config = dict(
    n_layer=14,
    d_model=224,
    n_head=7,
    n_kv_head=7,
    head_dim=32,
    d_mlp=896,
    vocab_size=8192,
    activation='gelu',
    norm='layernorm',
    norm_place='pre',
    norm_eps=1e-05,
    positions='rope',
    rope_base=10000.0,
    rope_fraction=0.25,
    qk_norm=True,
    attn_scale=0.177,
    bias='all',
    tie_embeddings=True,
    parallel_block=True,
    init='normal',
    init_std_qkv=0.0428,
    init_std_o=0.0428,
    init_std_up=0.0428,
    init_std_down=0.0,
    optimizer='muon_variant',
    lr=0.014,
    beta1=0.95,
    weight_decay=0.01,
    lr_head=0.00462,
    warmup_steps=0,
    schedule='wsd',
    decay_fraction=0.801,
    decay_shape='linear',
    final_lr_fraction=0.05,
    batch_tokens=[32768, 65536, 98304],
    seq_len=256,
    doc_mask=True,
    train_tokens=309600000,
    steps=5215,
    dataset='wikipedia_en',
)
MLP neurons of a small language model. Each row is named by its layer, matrix (up: input weights) and neuron, and shows model dimensions 0-127. Each number is 200 + 40 x the weight over its row's rms, rounded and kept within 0 to 999.
After each neuron's rows, "fires on" lists the tokens most often at its 100 highest values on Wikipedia text that the model never trained on. A number after a token or word is its count.

L10.up751,254,234,121,240,143,268,186,252,120,203,234,228,163,230,270,253,217,170,172,181,282,60,145,258,154,183,238,226,192,244,137,228,218,144,175,143,162,162,236,175,241,205,229,220,178,263,253,215,156,199,175,262,195,120,162,169,275,178,204,142,196,278,165,169,201,192,237,135,211,197,146,255,138,152,219,274,163,178,171,219,194,172,291,190,204,271,152,200,156,208,237,175,188,188,264,217,135,202,213,228,202,196,193,179,207,114,255,194,176,213,222,211,201,240,106,224,187,241,174,201,222,170,209,222,137,208,184,176
fires on: " " 42, "." 12, "0" 5, "," 5

L2.up872,137,161,174,162,145,311,109,246,218,184,175,222,159,217,184,205,196,200,146,214,172,284,129,197,207,192,260,230,181,200,306,247,246,208,235,231,169,230,191,177,214,176,219,195,230,203,215,272,154,208,186,210,122,204,144,247,175,216,80,234,212,223,215,141,121,218,169,227,258,240,143,164,256,203,289,225,201,188,193,178,196,189,214,201,166,240,146,274,217,196,202,166,139,206,228,172,230,220,169,216,178,193,296,284,196,173,188,169,200,163,161,198,194,227,243,273,172,138,156,194,195,178,169,260,157,198,178,261
fires on: "s" 24, "mon" 10, "en" 9, " based" 7, " to" 7, "p" 6

L6.up527,146,222,246,180,212,211,168,243,184,260,218,210,190,271,236,185,230,177,191,175,222,169,184,268,189,184,257,150,166,125,184,262,168,222,134,141,190,176,176,240,182,178,198,205,130,210,166,232,171,230,220,268,287,142,273,196,192,180,218,192,283,171,149,220,220,164,237,224,201,197,170,204,188,232,194,112,211,186,205,249,206,189,128,151,227,187,213,168,151,256,264,197,173,223,194,212,223,169,197,163,203,202,248,223,273,239,211,205,172,144,180,159,184,91,180,253,228,234,187,251,242,208,140,176,207,249,248,157
fires on: "." 83, " |" 6, "-" 5, ".\"" 4

L2.up460,223,241,212,218,256,248,201,160,243,178,181,254,151,119,231,150,181,209,129,193,224,190,187,128,199,220,230,209,203,221,182,242,166,184,274,212,220,168,145,280,194,181,235,151,198,270,200,232,254,181,198,227,255,154,224,208,280,188,135,197,150,252,105,210,207,181,159,205,257,177,231,233,146,203,237,159,279,249,219,210,159,242,201,138,262,243,224,206,171,222,269,188,173,232,208,185,184,219,221,234,152,209,269,238,195,136,216,153,219,186,281,161,254,145,260,179,196,220,135,134,101,157,191,193,170,201,173,232
fires on: "s" 36, "al" 9, "lic" 7, "ic" 5, "ed" 5

L6.up710,207,239,196,170,237,213,216,175,168,173,237,196,235,233,169,229,209,179,275,261,239,204,236,168,194,199,172,209,209,254,179,203,303,180,170,209,200,206,138,244,99,241,239,241,171,257,143,218,172,263,192,171,128,288,138,167,190,206,216,160,205,122,193,195,247,175,160,220,196,177,189,199,153,236,177,191,237,229,172,192,191,166,214,233,202,195,133,144,154,144,118,223,151,171,160,216,287,236,174,229,213,180,123,215,307,210,208,219,203,158,171,196,108,216,117,170,160,200,227,259,126,209,139,173,235,186,214,206
fires on: ";" 44, ":" 36, "0" 7, "1" 5, "):" 4

L2.up744,169,214,227,172,155,194,154,270,215,192,149,224,301,210,189,181,164,196,248,158,148,138,229,134,243,231,213,234,222,190,207,291,228,210,180,197,172,214,223,162,206,210,250,227,140,193,156,211,223,223,178,248,243,184,138,234,245,156,206,175,235,180,154,238,214,197,256,238,126,200,212,204,162,173,154,179,135,161,253,183,214,220,133,250,220,165,221,194,209,177,227,185,248,190,199,193,208,262,231,208,210,153,258,186,283,164,255,198,161,201,189,163,271,143,278,173,205,244,224,155,235,224,120,190,211,150,235,263
fires on: "-" 19, "b" 10, "t" 10, "d" 10, "ta" 8, "k" 6

L2.up795,264,235,252,275,178,202,194,250,120,130,178,206,207,237,151,202,175,215,166,214,238,222,141,161,168,248,244,292,209,140,189,191,266,212,194,225,173,216,154,154,226,230,265,245,229,160,180,256,211,218,225,214,201,173,291,173,195,182,206,211,272,201,225,188,183,163,154,216,182,121,134,230,123,157,262,167,97,206,245,217,184,195,240,170,234,179,195,232,170,249,240,219,220,199,222,131,129,166,152,184,184,194,198,217,197,193,234,214,167,173,249,223,203,139,209,231,156,156,229,206,175,133,194,132,232,262,208,151
fires on: " he" 29, " she" 9, " who" 5, "ن" 4, "right" 4, "left" 4

L10.up384,224,251,218,196,223,190,181,211,231,233,173,177,147,230,152,237,201,137,186,230,202,138,302,166,198,226,198,201,170,222,199,104,187,203,232,238,143,175,220,288,152,218,233,232,149,154,274,232,94,243,182,176,209,159,163,191,178,230,280,203,188,268,244,165,248,205,229,207,181,172,159,206,206,177,166,188,181,216,180,151,267,189,246,217,185,174,172,204,190,207,149,245,178,189,171,180,224,156,110,146,305,209,226,219,223,218,179,188,217,256,226,107,230,149,224,214,195,231,257,215,165,199,202,183,127,232,238,146
fires on: "s" 35, "es" 11, "k" 6, "ing" 6, "rs" 4

L6.up328,193,250,227,144,217,255,132,205,181,208,277,208,239,190,221,142,203,162,224,274,253,174,206,158,239,209,195,161,235,202,166,259,235,161,162,279,245,172,187,288,249,183,187,194,190,148,135,204,237,146,205,217,173,254,232,187,262,196,280,182,256,230,129,204,158,153,196,241,219,218,240,213,155,211,153,173,145,238,244,225,217,260,141,204,246,187,315,148,199,153,199,221,214,224,256,245,206,211,228,196,235,146,188,150,197,190,178,275,170,153,208,225,147,175,240,194,207,196,174,167,226,209,107,195,195,116,202,176
fires on: "-" 37, "/" 28, "l" 5, "m" 4

L11.up438,185,208,164,72,184,259,249,166,231,199,264,200,190,216,238,159,206,103,234,197,197,197,126,184,243,239,268,132,110,211,122,212,210,187,208,195,183,183,199,232,215,222,237,212,204,211,208,215,203,189,217,204,238,246,220,263,223,176,223,172,178,187,193,213,152,192,248,176,183,217,198,196,214,214,241,198,228,156,231,269,153,225,130,233,206,210,230,112,232,281,251,137,203,259,243,191,307,206,201,208,221,175,209,159,211,185,165,255,200,203,143,191,196,291,184,231,172,181,197,222,271,180,191,270,242,160,243,200
fires on: " North" 23, "-" 13, " over" 12, " South" 7

L6.up853,147,172,157,193,168,228,198,169,144,165,250,168,274,236,227,187,144,159,187,168,215,256,198,227,211,114,189,153,136,210,220,242,205,147,265,155,228,252,155,298,139,220,180,211,177,200,142,194,189,220,205,123,201,175,221,178,212,110,253,215,157,197,236,131,148,198,162,203,150,174,187,158,237,164,253,185,133,200,272,213,295,252,176,236,261,183,198,145,210,197,179,221,182,200,150,256,259,266,170,140,154,179,225,279,276,163,205,223,216,210,151,196,142,232,236,178,157,188,228,296,192,169,155,213,283,173,240,212
fires on: " |" 28, ";" 17, " with" 5

L7.up715,231,276,208,165,164,178,194,200,190,228,197,236,198,243,179,218,140,188,170,201,266,162,224,146,174,190,270,231,192,230,194,203,190,204,254,201,155,132,208,244,157,188,158,155,262,236,251,132,159,179,175,286,254,220,180,268,196,192,197,280,174,198,183,230,140,192,198,147,238,190,180,240,168,200,175,209,213,187,180,147,225,230,176,144,229,201,114,200,153,153,168,197,226,192,221,199,269,213,230,206,230,162,192,189,277,214,202,312,299,180,205,231,228,247,231,181,140,240,172,233,259,164,213,238,214,208,263,163
fires on: "," 42, "A" 14, "s" 10, " or" 4, " and" 4

L2.up404,243,296,210,216,225,249,194,213,204,216,165,228,117,243,237,264,164,144,96,180,187,186,170,228,231,231,250,153,190,102,189,173,128,168,210,192,196,166,201,194,153,204,142,173,245,236,123,171,194,238,220,167,195,136,243,226,172,236,147,233,233,244,245,233,186,210,202,163,225,241,206,228,198,279,168,151,260,262,178,244,209,213,204,174,313,214,211,182,231,252,166,162,215,279,169,105,222,232,176,235,234,209,295,231,146,224,230,188,210,214,212,131,178,190,235,279,219,221,151,181,169,211,192,245,201,207,194,183
fires on: ";" 23, "al" 16, " and" 12, "ed" 11, "ing" 10, " or" 6

L3.up723,209,296,218,246,158,201,261,149,299,233,217,139,226,150,118,174,222,191,144,243,210,189,175,282,202,212,218,148,260,252,219,271,156,212,216,246,275,189,226,222,184,220,201,207,193,174,177,218,211,155,246,262,211,205,170,232,244,166,196,188,162,158,92,192,198,245,200,219,218,217,120,200,164,224,222,211,162,191,207,225,202,179,236,202,227,203,330,292,267,172,258,213,203,237,195,177,292,189,178,259,170,191,194,290,185,196,163,169,254,267,196,177,233,181,168,186,250,292,199,154,176,223,172,154,162,230,211,196
fires on: "9" 18, "7" 16, "6" 11, " life" 10, "est" 6, " man" 5

L3.up677,215,222,216,164,241,251,271,148,202,246,109,175,258,222,226,193,243,156,128,224,230,200,268,201,244,165,236,229,112,193,263,234,176,160,218,208,205,162,185,168,185,195,135,213,160,188,183,198,217,180,197,239,212,158,203,199,260,273,134,178,173,219,160,202,166,210,241,200,242,222,213,243,171,252,188,193,212,125,282,169,205,218,234,157,269,232,155,236,226,195,143,202,149,196,165,246,218,268,194,159,218,140,142,237,105,222,208,143,165,201,275,133,142,185,177,231,214,188,129,218,218,122,170,164,190,197,220,214
fires on: " of" 34, "." 13, "'" 6, "1" 5, " Mu" 5

L2.up640,148,272,251,217,197,195,230,266,132,200,181,276,193,281,215,235,192,202,186,204,68,182,181,165,205,243,196,185,226,201,226,217,156,170,199,216,173,155,182,235,206,194,240,216,219,172,205,187,273,209,206,190,233,202,224,262,237,109,179,202,237,257,163,208,246,207,88,197,180,192,222,252,149,189,188,175,184,268,220,177,193,240,174,214,196,252,161,74,199,172,163,196,241,217,162,174,242,196,178,286,224,276,194,156,209,139,250,139,233,191,286,136,308,196,196,273,170,197,133,88,204,126,217,204,192,161,176,224
fires on: "s" 25, " as" 25, "-" 8, "ed" 7, "ing" 7, "y" 7

L4.up342,209,227,232,215,234,177,130,226,135,301,222,155,286,123,180,212,159,247,137,218,235,189,176,219,182,193,220,202,177,179,223,203,198,199,173,187,148,226,250,211,160,264,181,125,227,224,217,212,231,212,188,216,247,238,249,220,231,264,192,164,232,201,182,152,184,214,179,255,216,193,159,195,204,200,149,166,155,169,253,168,200,223,231,126,213,204,207,293,175,195,187,186,147,224,175,203,197,226,149,189,211,211,203,154,161,195,225,121,240,256,225,161,186,115,109,193,256,189,175,225,192,243,225,150,166,214,227,237
fires on: "'" 35, "." 15, " which" 12, "un" 6, "ac" 6, " Website" 5

L2.up858,232,207,239,174,186,213,172,198,220,210,128,219,212,153,160,204,144,178,194,195,159,281,141,213,241,240,253,185,220,132,160,184,186,184,147,159,173,174,242,152,275,178,239,172,179,239,201,229,229,200,138,256,157,200,185,204,231,150,188,219,267,267,145,204,125,193,146,207,209,163,140,121,222,118,230,253,176,190,252,225,196,170,118,285,228,248,191,197,162,250,241,170,205,223,212,207,119,126,174,148,208,252,265,244,215,107,194,261,218,248,155,214,197,244,202,199,132,171,121,258,197,195,188,157,214,109,191,234
fires on: "y" 20, "p" 18, "s" 10, "en" 7, "r" 5

L4.up700,229,233,180,199,182,205,188,143,213,165,202,148,301,207,158,164,205,260,214,264,173,128,249,198,190,196,184,199,241,139,194,210,113,195,215,235,221,203,209,187,124,253,266,152,140,174,213,126,224,213,240,239,217,209,247,223,176,153,203,179,262,156,205,147,148,254,148,199,244,225,159,114,163,177,178,182,215,175,160,257,245,199,98,230,127,207,274,264,199,225,244,221,159,215,179,192,182,180,135,265,220,226,196,172,257,238,195,228,209,305,170,168,148,148,105,268,237,215,159,162,204,227,244,182,249,94,187,212
fires on: "5" 19, "4" 12, "9" 11, "2" 10, "6" 9, "7" 8

L7.up333,182,265,208,187,208,254,196,203,213,169,174,167,226,295,159,180,153,180,131,206,227,147,186,209,202,207,196,166,98,182,266,231,238,199,235,116,146,203,179,211,233,240,209,204,262,211,213,226,135,217,208,237,209,214,261,259,197,181,162,203,218,211,121,208,207,213,211,162,222,205,113,184,81,235,116,226,209,246,224,236,156,160,238,150,285,213,254,178,170,224,204,203,176,220,175,144,226,148,276,197,243,183,192,208,214,146,225,183,218,187,230,193,174,142,196,273,221,225,155,184,199,148,230,156,253,170,209,208
fires on: " and" 48, "," 39, "." 5

L7.up239,256,184,212,163,165,237,244,242,107,304,233,190,115,222,205,136,202,108,117,189,285,143,154,162,152,282,124,171,181,233,185,282,288,192,173,171,156,216,163,146,177,188,173,228,240,229,227,165,202,174,164,237,177,220,163,228,168,149,256,173,241,239,212,275,183,222,213,87,245,266,167,256,143,186,153,177,164,196,168,177,207,206,231,201,239,203,165,166,198,161,198,208,234,156,149,242,204,169,222,216,240,232,186,137,208,138,241,251,193,153,221,229,253,224,179,205,243,163,200,224,190,221,149,196,213,206,271,158
fires on: "," 47, " —" 9, " " 5

L7.up353,231,193,150,158,174,208,215,178,153,191,192,230,194,234,221,255,192,186,212,240,248,207,271,184,226,117,212,225,133,189,150,206,213,201,250,199,202,168,240,204,140,227,175,198,129,250,229,220,190,247,253,233,126,205,130,165,201,170,184,184,239,119,171,246,236,211,192,194,192,189,205,239,204,238,261,173,149,189,244,204,182,237,161,192,230,212,218,242,147,229,158,229,176,212,236,225,257,191,308,253,190,249,193,256,241,222,191,201,187,251,236,189,183,216,165,200,177,222,195,177,245,163,188,175,170,201,255,177
fires on: "9" 21, "0" 20, "7" 15, "5" 10, "8" 10, "3" 9

L11.up527,202,193,179,202,145,184,186,164,179,193,190,276,217,229,245,237,184,145,161,191,120,161,189,246,232,117,162,163,215,209,199,215,176,147,220,240,208,169,145,260,160,209,206,223,141,231,284,212,206,203,198,206,121,248,172,146,196,208,178,231,191,217,242,216,167,205,260,208,192,167,186,241,186,189,181,196,173,188,224,237,187,211,183,225,216,172,221,154,231,254,246,176,168,205,227,186,232,139,189,227,178,275,148,285,233,205,227,107,180,196,147,183,190,151,124,228,167,217,200,239,226,196,138,178,183,187,179,156
fires on: "1" 29, "9" 11, " " 8, "\n" 8, "7" 5, " /" 5

L11.up858,131,182,233,187,220,213,223,219,169,239,236,213,144,266,244,178,132,208,175,262,250,111,270,199,246,236,186,172,215,151,254,167,242,229,203,176,202,184,166,221,211,213,225,110,221,219,241,196,193,186,202,179,174,195,131,206,223,208,236,100,228,148,170,259,204,172,183,256,222,214,141,166,227,178,251,228,203,212,200,175,199,182,236,164,231,222,181,207,157,269,217,178,242,231,194,245,251,235,250,249,287,306,136,225,230,127,267,211,167,307,207,245,204,210,125,170,195,242,205,192,205,206,204,209,227,234,152,285
fires on: "0" 18, "8" 11, "7" 11, "5" 10, "4" 10, "1" 9

L3.up498,208,219,197,174,280,201,154,218,161,188,143,203,205,146,182,163,311,196,211,197,177,202,194,218,185,232,193,127,205,182,277,199,159,205,268,187,228,174,242,240,217,123,187,235,202,169,283,258,202,251,178,241,177,248,219,204,235,213,281,254,176,218,213,230,107,160,180,159,195,217,238,225,200,155,195,222,230,230,225,251,159,126,139,171,238,173,169,159,234,129,149,184,174,185,210,200,190,202,153,211,237,217,196,231,213,177,233,277,217,204,132,185,221,189,216,207,200,167,160,269,283,176,144,177,210,162,177,207
fires on: "7" 25, "3" 19, "6" 14, "8" 12, "4" 7, "2" 6

L10.up705,258,167,261,146,218,164,194,139,231,162,208,183,219,211,155,241,238,153,229,181,262,237,198,222,184,286,215,212,254,186,276,220,250,195,187,202,208,142,222,235,200,182,195,262,219,192,132,260,214,210,203,216,312,231,135,120,146,240,242,161,133,173,218,274,198,215,149,200,249,171,215,248,155,118,220,183,180,230,210,247,159,165,115,145,279,135,193,189,261,191,187,233,191,183,221,169,218,184,177,186,220,201,125,227,225,203,183,206,220,257,196,190,249,168,182,269,168,218,173,136,304,195,228,236,195,121,218,166
fires on: "1" 20, " on" 9, "9" 8, "8" 8, ":" 7, "7" 6

L10.up113,265,228,182,204,244,220,233,268,209,166,184,214,186,271,152,145,142,168,142,230,246,183,154,267,225,194,161,134,170,198,174,249,165,158,185,210,171,173,177,215,129,235,213,116,158,249,190,228,170,185,226,225,151,190,161,153,207,230,246,202,133,265,172,153,245,227,225,162,214,190,168,211,265,243,229,226,257,161,181,272,222,128,226,173,195,221,226,238,252,213,257,223,175,250,220,204,217,241,231,222,198,182,249,117,196,188,113,231,257,208,245,170,175,204,142,263,175,276,115,230,223,238,155,231,138,198,181,144
fires on: "1" 80, "9" 5

L4.up799,166,243,235,217,251,247,211,214,135,232,185,198,139,250,208,196,225,265,246,305,183,128,166,200,150,246,212,174,141,201,177,247,149,223,239,245,113,169,231,187,125,207,289,147,212,225,132,140,168,240,198,148,216,218,180,172,208,128,164,133,140,191,209,138,141,256,262,174,142,110,140,189,249,200,162,264,226,213,167,166,248,237,156,233,163,193,201,179,220,236,222,133,187,227,257,199,245,196,217,234,217,160,108,191,208,198,197,164,219,240,187,248,236,240,207,218,198,179,212,174,256,201,193,194,191,121,297,259
fires on: " that" 21, " Wa" 11, "it" 10, "As" 8, " As" 8, " because" 4

L10.up567,145,253,181,204,150,194,197,201,185,188,184,123,146,189,212,245,178,181,146,225,163,284,232,212,182,234,175,164,201,200,205,162,239,116,232,188,161,221,171,224,286,222,249,179,181,170,253,186,179,145,209,161,195,235,246,199,214,167,202,192,222,221,201,214,199,216,190,215,226,195,158,212,192,214,226,204,226,120,162,229,188,179,209,183,199,297,223,156,214,273,220,234,235,297,229,218,99,228,243,200,171,276,151,70,251,191,199,255,209,228,113,273,202,211,154,238,190,147,226,187,195,235,169,149,212,227,229,153
fires on: "-" 26, " over" 11, "im" 11, " Over" 5, " at" 4, "'" 4

L6.up869,182,177,156,107,207,103,177,167,204,198,120,154,166,218,177,201,224,242,215,213,233,215,206,192,209,173,162,183,164,234,220,299,168,146,244,238,202,215,179,163,209,177,234,215,221,188,231,111,211,106,312,187,180,265,276,173,192,146,172,185,216,185,159,200,204,208,135,218,244,177,209,217,218,190,241,127,158,157,186,215,186,203,217,187,209,203,162,208,195,210,271,164,243,241,211,228,205,250,166,200,128,269,182,183,252,174,240,215,245,256,194,175,195,250,103,162,208,238,151,200,180,222,141,175,171,272,242,126
fires on: " \"" 30, "-" 15, "′" 6, "–" 5, "in" 4

L4.up71,295,153,240,180,149,214,146,239,164,178,119,208,215,229,267,207,198,213,167,172,136,174,171,185,230,189,150,233,163,177,214,229,179,152,185,255,129,240,157,220,246,195,221,154,160,278,178,199,196,177,271,202,215,230,182,215,193,241,141,181,143,176,151,253,207,189,233,171,197,180,173,229,136,249,189,214,129,219,250,125,179,142,142,193,204,206,205,212,216,205,197,173,231,206,281,203,129,257,163,223,251,202,163,182,221,90,164,179,117,200,203,248,189,137,263,209,183,182,130,237,194,194,176,142,296,214,230,221
fires on: "t" 33, "sh" 7, "li" 7, "k" 6, "b" 4, "f" 4

L2.up608,245,156,172,233,245,220,259,204,206,269,191,227,233,202,183,207,198,184,225,185,210,242,199,239,196,245,171,336,186,213,209,140,296,195,191,177,259,134,198,239,177,249,224,192,222,156,165,197,151,202,228,230,147,189,251,214,183,223,248,247,87,141,214,198,209,112,181,149,236,216,161,187,148,226,118,180,180,202,108,234,179,182,169,232,164,215,183,248,229,204,163,158,195,197,256,166,203,261,250,97,173,224,199,213,205,165,254,110,167,169,212,193,196,191,211,195,162,184,163,158,210,209,159,230,224,215,164,150
fires on: "s" 24, "ers" 20, "ts" 12, "men" 5, " schools" 4

L4.up570,199,122,230,202,181,242,233,178,178,296,224,153,187,181,172,212,250,173,215,236,200,180,258,217,178,192,215,254,205,168,165,193,154,159,183,174,201,244,210,237,260,146,186,137,180,152,257,144,275,180,247,230,202,245,284,260,182,237,205,171,222,173,257,164,247,198,196,211,234,121,186,224,193,143,153,220,160,217,251,250,167,220,268,191,265,228,140,228,205,236,247,244,226,158,140,241,121,207,188,203,150,125,172,183,205,267,217,145,107,208,173,215,155,170,196,213,170,158,131,215,189,115,153,160,177,196,213,166
fires on: " of" 27, "c" 16, "p" 7, "nd" 6, "'" 5

L4.up214,164,197,232,225,199,227,267,225,126,282,188,151,178,316,208,196,312,223,226,186,245,242,231,143,208,239,192,169,186,226,204,221,189,205,218,196,120,181,175,192,206,187,240,127,236,239,124,212,276,195,175,210,245,220,210,175,163,311,164,192,186,189,195,208,186,194,153,218,246,174,221,204,139,227,184,242,225,241,181,177,208,216,216,158,232,260,143,208,179,267,171,261,178,185,198,120,195,216,179,218,256,187,147,261,233,195,211,186,156,200,244,173,187,178,197,252,240,255,168,203,146,162,212,181,200,217,173,156
fires on: " of" 29, "'" 23, "ing" 21, " and" 5

L4.up697,166,247,233,178,180,141,197,171,202,249,214,160,179,218,215,246,166,193,169,225,190,194,215,214,227,225,150,189,215,217,273,218,271,161,257,142,266,194,103,275,216,174,107,204,144,186,192,206,215,147,159,195,267,130,226,215,195,228,176,162,262,223,184,179,191,228,174,167,174,136,161,179,189,195,155,204,168,167,227,224,201,186,222,263,239,173,139,195,189,164,200,234,216,199,176,259,290,219,201,229,243,198,163,171,223,172,161,206,140,160,236,172,183,163,264,161,202,193,231,207,227,201,124,274,196,192,300,117
fires on: ")" 70, ")," 15, ";" 9, ");" 4

L4.up495,204,279,164,212,203,159,218,230,188,264,218,231,215,213,186,180,226,245,201,231,199,134,197,300,235,156,218,243,204,162,178,297,189,217,150,183,190,157,224,167,231,213,144,250,221,189,197,198,187,159,105,229,180,155,220,183,188,200,147,179,245,168,182,247,260,251,228,239,181,219,121,224,169,224,189,187,178,232,236,213,224,131,217,180,262,278,158,243,142,184,190,200,139,129,170,203,173,240,185,193,270,171,53,226,232,189,194,221,193,187,263,188,253,223,149,235,305,136,227,261,235,174,176,189,221,191,106,118
fires on: "." 33, ":" 23, "ation" 5, "t" 5, "p" 4, "e" 4

L6.up811,206,222,170,234,188,192,275,238,210,161,209,205,203,200,127,156,157,156,234,192,176,183,152,242,178,183,263,249,217,244,211,199,262,229,241,195,183,151,197,166,200,182,277,124,210,174,216,235,211,189,186,241,204,149,287,236,214,171,226,205,286,114,195,196,153,203,208,141,187,137,172,237,184,183,182,180,183,253,193,155,170,216,208,214,165,248,109,194,254,191,228,145,267,233,102,171,194,246,146,150,232,164,213,225,218,136,225,94,206,240,266,229,287,209,219,215,155,207,238,138,213,206,175,217,213,239,203,136
fires on: "s" 28, "ers" 11, " children" 10, " country" 7, " women" 5, " species" 4

L2.up768,170,262,227,221,256,177,195,154,204,239,210,163,220,165,159,245,249,251,175,258,206,142,198,161,133,284,162,205,239,183,206,241,200,200,207,227,197,163,166,220,141,222,247,244,233,238,150,172,196,129,209,161,155,290,209,248,173,183,205,256,238,160,216,157,130,198,246,186,191,276,161,162,140,158,151,253,238,179,215,114,275,245,137,212,178,208,182,237,251,251,244,193,197,190,147,216,245,142,186,216,199,283,193,240,120,184,274,218,212,240,199,223,146,275,170,193,259,163,203,171,218,233,232,260,143,255,179,212
fires on: "a" 18, "′" 17, "As" 9, "ra" 6, " As" 6, " Website" 5

L4.up405,216,196,209,206,190,178,179,251,223,156,164,163,160,203,183,177,158,175,210,288,220,161,200,239,185,228,204,208,214,160,143,203,191,168,227,270,154,223,144,244,199,175,204,153,161,248,163,151,272,162,256,180,150,220,188,153,159,165,220,234,227,217,176,202,265,214,207,189,145,131,173,212,243,167,127,199,283,217,135,223,183,191,190,160,254,214,170,171,171,135,199,152,180,272,236,296,216,233,255,173,164,171,192,174,170,224,226,179,238,148,258,180,128,176,174,184,167,281,171,176,122,195,230,167,271,257,152,192
fires on: "born" 30, " born" 17, "9" 9, "International" 4

L10.up331,185,230,167,89,227,247,183,179,167,234,163,278,235,202,182,138,183,192,206,205,237,149,197,189,212,247,180,254,176,168,264,260,218,262,187,225,182,210,183,134,162,168,182,236,271,256,261,224,183,226,213,157,196,90,260,221,205,166,270,191,258,169,162,184,221,253,283,148,261,226,185,229,197,210,210,162,202,186,244,271,220,159,219,183,173,110,144,201,267,206,211,210,278,199,201,278,204,142,212,139,135,210,218,175,203,192,276,179,189,272,251,199,161,157,238,135,160,153,162,173,172,228,182,207,185,167,235,205
fires on: " " 35, " be" 10, "s" 9, "es" 6, " is" 5, " in" 5

L2.up591,212,227,205,191,258,189,233,286,145,139,192,202,173,243,199,138,198,165,139,188,237,183,116,205,239,242,218,230,190,264,193,251,203,216,181,205,246,195,232,226,246,224,190,181,118,195,286,220,246,221,231,227,233,237,163,275,215,115,90,163,245,160,150,277,197,173,166,194,242,98,203,240,199,151,195,205,262,222,190,212,158,182,198,151,205,241,222,105,172,180,199,198,204,197,197,210,167,166,146,175,174,187,159,146,255,236,197,222,242,222,264,221,247,209,220,176,184,178,160,143,135,194,186,164,242,172,157,230
fires on: "s" 42, "un" 8, "ed" 8, "d" 8, "um" 4, "ing" 4

L2.up847,254,243,254,183,216,136,222,143,272,225,260,220,138,286,170,126,203,135,198,176,231,167,257,163,103,178,228,191,247,139,202,121,207,232,205,213,226,120,213,154,208,175,188,246,144,240,160,166,163,264,113,195,226,241,167,187,211,279,201,110,275,229,217,216,176,197,181,213,247,215,168,249,133,200,206,231,163,224,232,184,195,190,197,173,266,180,241,328,200,242,236,205,235,158,179,161,184,189,212,225,195,180,178,180,218,160,133,218,195,210,223,242,182,191,227,158,278,167,245,197,204,216,190,198,205,147,198,193
fires on: "0" 25, "m" 23, "s" 9, "r" 7, "n" 6, "l" 6

L11.up363,104,132,247,197,182,206,230,157,186,216,166,152,232,200,246,233,194,230,215,177,213,195,197,167,209,195,212,170,134,180,192,223,157,223,229,260,156,223,230,190,213,175,307,235,278,161,214,160,188,184,246,174,249,166,200,236,241,204,215,156,238,151,195,209,227,218,202,216,252,215,199,278,192,220,204,125,187,183,233,265,231,226,176,149,198,222,127,135,208,213,251,182,175,246,237,182,206,218,153,130,138,222,148,177,257,165,221,165,200,246,116,238,185,217,164,220,186,189,298,155,191,210,160,277,244,142,253,214
fires on: " \"" 14, " (" 11, " over" 11, "-" 10, " taken" 5

L2.up786,157,201,157,274,198,173,198,238,171,165,221,197,251,171,142,244,182,222,194,186,147,179,220,143,173,156,226,227,194,209,180,316,303,224,175,271,189,217,276,229,174,270,207,263,232,171,251,179,231,234,214,217,208,208,113,137,196,197,199,210,239,159,246,175,221,157,229,137,252,185,158,221,212,128,219,246,194,247,203,176,134,197,238,186,258,222,190,197,229,235,108,175,214,118,234,118,252,183,258,188,171,207,191,221,188,247,193,174,244,124,179,90,119,196,187,204,175,256,200,224,214,172,262,204,226,164,146,190
fires on: " to" 26, " must" 9, " may" 8, " hold" 6, "ter" 6

L4.up587,227,236,188,169,251,245,162,245,204,251,222,164,196,171,297,232,180,193,207,201,177,213,229,159,164,265,233,144,99,160,176,203,149,166,257,148,267,196,187,253,203,214,226,144,183,239,172,215,203,212,281,156,219,178,209,185,152,206,248,193,271,225,226,80,206,116,222,239,181,207,180,203,191,261,246,193,160,250,275,224,210,218,173,266,190,225,174,263,203,222,136,258,174,183,166,224,138,233,131,173,202,209,193,169,249,167,218,239,228,167,217,224,215,217,161,239,185,236,163,169,280,156,188,198,167,129,265,181
fires on: " |" 47, ":" 20, " to" 14, "born" 7, "-" 4

L3.up321,244,203,180,188,202,147,216,258,212,189,218,145,189,195,198,247,193,194,185,243,183,147,252,241,240,225,206,257,173,248,163,181,215,172,282,192,172,180,180,147,196,181,227,171,208,258,217,202,124,222,223,141,145,163,155,202,174,223,267,138,225,250,204,247,193,172,109,98,278,289,179,234,171,219,244,159,223,218,223,219,200,208,187,206,211,219,182,212,262,210,133,110,190,223,241,216,251,220,193,277,313,207,234,273,185,212,224,181,137,164,232,138,223,237,187,156,174,222,220,209,176,114,213,193,151,201,211,136
fires on: "0" 18, "9" 12, "ed" 9, "ge" 6, "en" 5

L2.up234,226,111,179,228,249,209,134,170,150,147,264,234,192,169,156,175,212,215,199,212,224,254,266,163,216,254,213,156,217,235,183,162,240,223,177,254,229,214,125,84,159,126,256,248,152,173,202,182,166,206,239,164,135,164,139,129,183,228,223,211,188,175,255,175,219,144,216,202,196,233,214,156,178,206,199,176,210,174,192,244,190,214,264,199,179,192,246,154,203,210,165,161,163,167,210,178,154,207,205,185,164,170,252,198,247,91,200,163,203,260,219,263,225,252,246,159,186,221,202,245,256,246,251,190,184,227,166,107
fires on: "od" 17, "d" 13, "da" 10, "o" 8, "H" 5, "m" 4